config.yaml
num_hidden_layers: 12
positions: "rope"
attn_scale: 0.0884
init_std_o: 0.0145
lr_mult_down: 2.0
lr_head: 0.0053
train_tokens: 880800000
max_steps: 6720
MLP neurons of a small language model. Each row is named by its layer, matrix (down: output weights) and neuron, and shows model dimensions 0-255. Each number is 128 + 24 x the weight over its row's rms, rounded and kept within 0 to 255. Numbers have three digits each. A neuron's up and down rows have the sign that makes its largest values positive.
A block is one neuron, or neurons of one layer that tend to fire together. After each block is what it responds to, as a language model described it from the Wikipedia text at the highest values.

L4.down23:198142110158135141110126129126113166112111157095120113149106172151123116135118147137099133159156141118094125153113118140110113110100153116144114149137109080159129119096137120183129152171132151131129107126122130154096175138172114149135115139096092130102130078136090167086155102155136107113134136116142108147146117127096098109127144103147088093151150113130123101091109105120147112112134129115158121127136116089121097164145099090146179132142100134112120107154106136123139162147107149135145104090116094113151101158125105124069164184110133078123101098158140160118170131132102128134128078131136112124131123114125115138161150131080131131159130127120124119143128150104157132106097132147136128110115131119142128126105146185126077112135147135132162147151154140139187144172148150
L4.down51:111095121118099140117104125102113141117091147139136132114164142160150133105102108126134114138127104108116161071123122127192074154119146136121129142120153152088140111123131102132121124120140138134157160089166160115109168144152109108152123135143165098131177111111138126096149111149115136119136184077122149153128172119157135144138058119149131135116140147121126112122106114078121120162093138133124099104131127152137119098091139118132139151119125112154168055134097165161115109136103148179143121123163119142116091108096157121114085118156137135139136079076120176117150120113148143157122148073156151131145150140174109131138102181104104112131197144104155138116134156092118118107114115129155111124096105159118128104148108133092125155114089120157138160102139137132127071171105112
L4.down836:125133142149129112100130165103127103144129139173116096108170173119131151125124130140147127137108108138114156155119152143158112127158117139148132082137062102132130120094129127132135113111112102144178144131118192131129123107146151094109121158047123148117148122156091148130142074110161129161151169168078120167118116092162141166161109099098137118134124138131127091103116127115166090140150123083137082094114107072123086130162151158112109101166110121169091100159118127119111082115115161127138113136101166140097133082143127104137160132139139164137133125104095126094110126111156121129150143113146172092117192166122104142103091130136116125140120135105125120109111155135128115112147156148088155146098116111108143160111133121184120149129138146153075138136132101188127122114133123
L4.down1064:107169154128172180127138120122140096159134132110127111155149118111159124139134118143077103131111128135124154099113190143145110127099123091091121156107113121131127184093142102109095134138117132168102094119079132112118131170147115130151139159143130106108183106105124112149128114130164138186158119152096165138122118117147135119135098125122171140121128167194108092136108114154150098107129155121136100176105157084101110151118138128136150145158132139130164142115127117134107095149139115164121145161097117096163161118118122165079137159108123131171112127137135126159142116166190130194134111149137111146128096109074091140090139112114149123160145137141114083177156130140081120124149104133145193118116138124134137121142114135129123141074125131134150123123093141100108122113092145
Description: Mostly the word after a comma or "and" that begins a second coordinated phrase, such as and, also, later, partly, eventually; weaker on approximators and digits like about, nearly, 9.

L9.down780:130102117134130157084156141117106130152087128116140118178186108170163116128145122144112103149122113149170122117148161172099159131123133133122125101141120144128152112173136136199116169094099073085124096122091119110126120129139140158114131121125057101162149132111134074116169141135126163104122150127111116107128117176137102111140143123176111180117160168139094147108124165080115132143123127121089140148128133106107109113135072142095103120176114122140140112100112120119119156135096114117117132135098188149128101149111160143130142168093195134109099142096096144124090116136135126131112081145125133138120186154105076139135098111109115123159159150129167073183128144092161137143126168118126109148147144128179128105151101139138101120162133101129174151104153119103099099095153117
L9.down1075:134139147112108138150161123141130100117083121123105116116128140140133121168131113178127136164172133148142138175122184135119114091130115095137130131116118128142178128092152129104128090108134074128107141086117102126143142169201152159118083111140116122129154132135159146145173107109135135097133144108137123120137130122103175114149149164105121081129136166118108123131156119076130139130127146120120199196111119114116110109137086174141127141164159114107116111119119121088157058108153142121130153151118099149131123154113130109133146107073159132151162132078086141124158117132122136117133078156124097112144113121139111141115128138122132158136159113143146134188093081129154141165170106133127128111127115161120148084137112069142052133131110124126178100147147110145133137123174110
L9.down1122:176154151126145128081134099141112095154140168107145139126141097140117137141111132128064131135176120163169137167133147137136126142141133135126151156095108154141136125157155120084146099100146113123177098125095072165136118122145098108152115190097096138129138112142123121121089105132121129210131109158146102137143138153066150133104143146098118139114143153151151133104155117135082129166119118094091135139111124128133146118123128146091133136145147141161154127124120113098182131138105110109129132180124145145152150126083095127118149130157121114127125104112094127142132101134143157147107053113103050137096128133095082150119135139104120112106140167141156115153115136143124143145129103118140173149138113117120155137143108105152149134115104133120142154102189140152102102136102128
L9.down1333:136163139124107139145114164150151139121143111110116168118117132148148105132129140106147129130170138121154183145136169144085158154160124110075109126126146095152146074099141131100135140140125105120103128160130118090160138114112101099172143113119113100099162131141108174170100137125134103113110084163130136079119167141155114157119166160134118128136174135128157141136129113129132143143114114081087121132191108139164177166141115129097138115133119148149114132145105147141153155107135142148098121112153143123132129132071126147100136116122112093124106110128117091159136104109104129142149122142142104162128140115151093135153150154126140130133148103099148145099108101108138116126103141126125089098118144156104150136114130110116098144136129141211105107113140142155083128134111100
Description: The last token of a clause's subject, just before its verb: relative which/that, pronouns, comma after an interrupter, noun endings (taxonomists, users).

L4.down115:083146149124109130139102110134082156134097115142127152150133112115142105148174138160136101157131127129108055158161124175148144124184133155131128144109168123108117134156141180143165135131179148158168170079129124126107144149169128125117104080113183134134083121136131119090114089101109131141131159100114118137156170151100138119122119147144123142113106155111121137113126116122132089095146089102102165149116161089084133124106086142148114141153138142127156119127171149065103151112122133140124117154112103116120111111106170118133149154169098170145096133174114167141134127142174134124106106145149102104139152101085141067138161117112150134143119122161149077150132122141125114145132058157144139173165157131114153114148108122123109118159179160078124124105119132114128152135106122
L4.down285:105212116124133131130109067125116099124149124137136150165093126094115147149112176126155143101109087131138117119142120133136134137121135114107154123135097113161150153093096106083138159117133127142112115137120121129154093131106149134134130088138181159099163145106103098129123131154141123152112183129105111096140121147143162120106137080125102137111101155154110166100094110139123138139133133108093120151118125057139136162127135146147148123133126087167125121085098138114154161096101145146142157126110127133113121131158133117144132137157151109103117136146089066114111175128133135160102155104103107143106160128126131116131116160097123079106076135125127106109152136160082131127108132115084164107098113080144089171102150137112122131128093162109157136138131144135124157134141087
L4.down539:095193141116119134122117126108098124124100131094142157051177119143148113144134119126166136105109119128121110147136088131129137158149145114148163168132127122117114123130110107128147083120137150114098127103090105181105118105156144118152115105104110162148108106179130124133182088119159132118113144106120204117187127148126119129143148109115167141109126113140126185155130177146153103140123121078126131156128140163140119131116106182112102106122128123165134115092148123139121118154116131143100132149133144120145118116117111132116150122162133156153079105120131115154102123127143133125106144107159128116139135129142194117155086152128100116096144121132153131105144137091128086137132120115167143115117112132147143139123085166144098167170114152117214083116110150122100143151104129
L4.down613:095136094112093129139115082160122149115148088084104081100146128135134139134158095099127118123126132124115141124132133168119147106097165085133137120078138098113114076142125081108166108109143099151114140155102134131110173168101122141113093123119137162151100091087147118117140128129177138120101177142154115135131129085155099093115145102119139128137163109105127131141145143136131159117151121109111113141149111141104135113143157120122112086149126094137139130108084125127078104095117142105125116105121105143127121124104072094167140141100163098125148128152101088137139123087143117135129129161130126102111118119141146089121115130110115177116120163135118125103147102150140109155129128151136154117103109094145134141104099125122119111134121108111130128090175100120121157102124128
Description: Ordinal or position words placing something in a sequence or rank, such as second, Next, 122nd, Third, previous, sequel, assistant, Chief.

L7.down269:118118192135107133123133126127134133073136095112165121132133112121146118124130121119165128150165139154129149164104081151166134130117128144114134167149155167172149130115143138112111100107101105120122117184125084189110160160122157111092136134110129118136167137096100089138154155098124157132156098099094100149167134160145127095130129124139127113120123118123109185097140175167105135091146084125106170132097117160150135123172087131093120121146128125149125131115122154140103155148101135122136130149153142117137142129158117087107125103088132122139084071142158138144141089125122138111146148133134134122160120146093116118147108086111147137084154112126173138152142138123124193074146102134130115138105141122081169135146118110107135151085135123113132122173116115116111114131102108
Description: Ordinal, superlative, and quantity words after the, a possessive, or did, marking a thing's rank or count, such as last, first, third, best, only, not.

L9.down323:123134079105128096189103183123123130156125116106106150132131083131127125118112136129128118091105107088143141102121131101117163107178133151149109091093129079078132101159118150131145123132108158146095120148152146150147070163122109139167105135147129172120112121119130132102144100171129139107109097095117136119091103131128096156102117138089159167122135125095122124122156163171127141127163124127135141135144130171150101119163113134141133137143118141089128175104144124131157099130126133103129116111103146145127143145124158157130125113141126131127119164097176156137120140116143110094116128139116161098130128130072141129142107169129122135125127150113139112152135127095113144098125140128130104123124127123123121172116131130077136150114138125128106121119095098147114112123126160
L9.down481:085116117122150106130122111111114112110123122113147100118124163115143120194104114136123079103153122148138115075151152126169140135145107085129127133162100095100189156138088148149106141191177116134153164120100119092172103135147124119144126064115118205118138134113116143123124144128155153098129120162107136174116163079074157147104140160121100106146148127138094126170120118142148123133096159114102175130119140141123120159157112116125168153144104134123113128122140152129161134094134108145144127135151119105106114120111098141138102097119149136172128101096118150141128085130121112137149103145089153142151132165133161115095109096128161083109150148131090078092119170160122092116093143122119150101158136137154114093105083146145161148082140121096114128169122093097109115106106138
L9.down731:160124192127109069117092157143156150145051126133097124127074162121154124123144118110145132110096135092154137119111115111115124105139147163172137152169139134101133147098127138151122139131152170130149129144106079122105102112119170156106123125116127096168092085127154112130149079125189105170127155082120149131089127139125098128132090140106094107097165104118124124162105175120121136156083117126124170114165163153157091092120161111110138127122112100136108109080089111124125128161141129125115149106118152100119145100181109126112085092145115172115117153127115149102154080155129103116138123102130151118159121169099132183173139124121140197120097114099149099164086147104134101151111123104127099141088119093139129132142131122124127178144153118126114093130141110155097136104116140
L9.down1004:176116120125141124119140128080157097137081127110115095113130155145173163158177170125119133158169160130122119154090144123129094113146106102154111139155136104131119186130130175143088128103119129131106153105128121114111118170128152115187170133157143138110135119171142152114116143131111072109154114151116118112098147127118140088171084130132149101099168134129156148124117120097137129112140108159139192126144166131098123141131161168129097143100064147140133151169122127148089142149141103113108131127145092076121153109132123134138142112153135113099107130112115150130164137116144121099100134115101117146129166148112108130151146106170143089125144166143101091111119142133125153121112122145129166084099128146138112114131122110135085180143135118161141111167106097153109135136133128
Description: Ordinal words and suffixes giving a rank or finishing position, like third place, ranked 83rd, 4th Runner-up, first-round pick; also measurement units such as m, ft, in.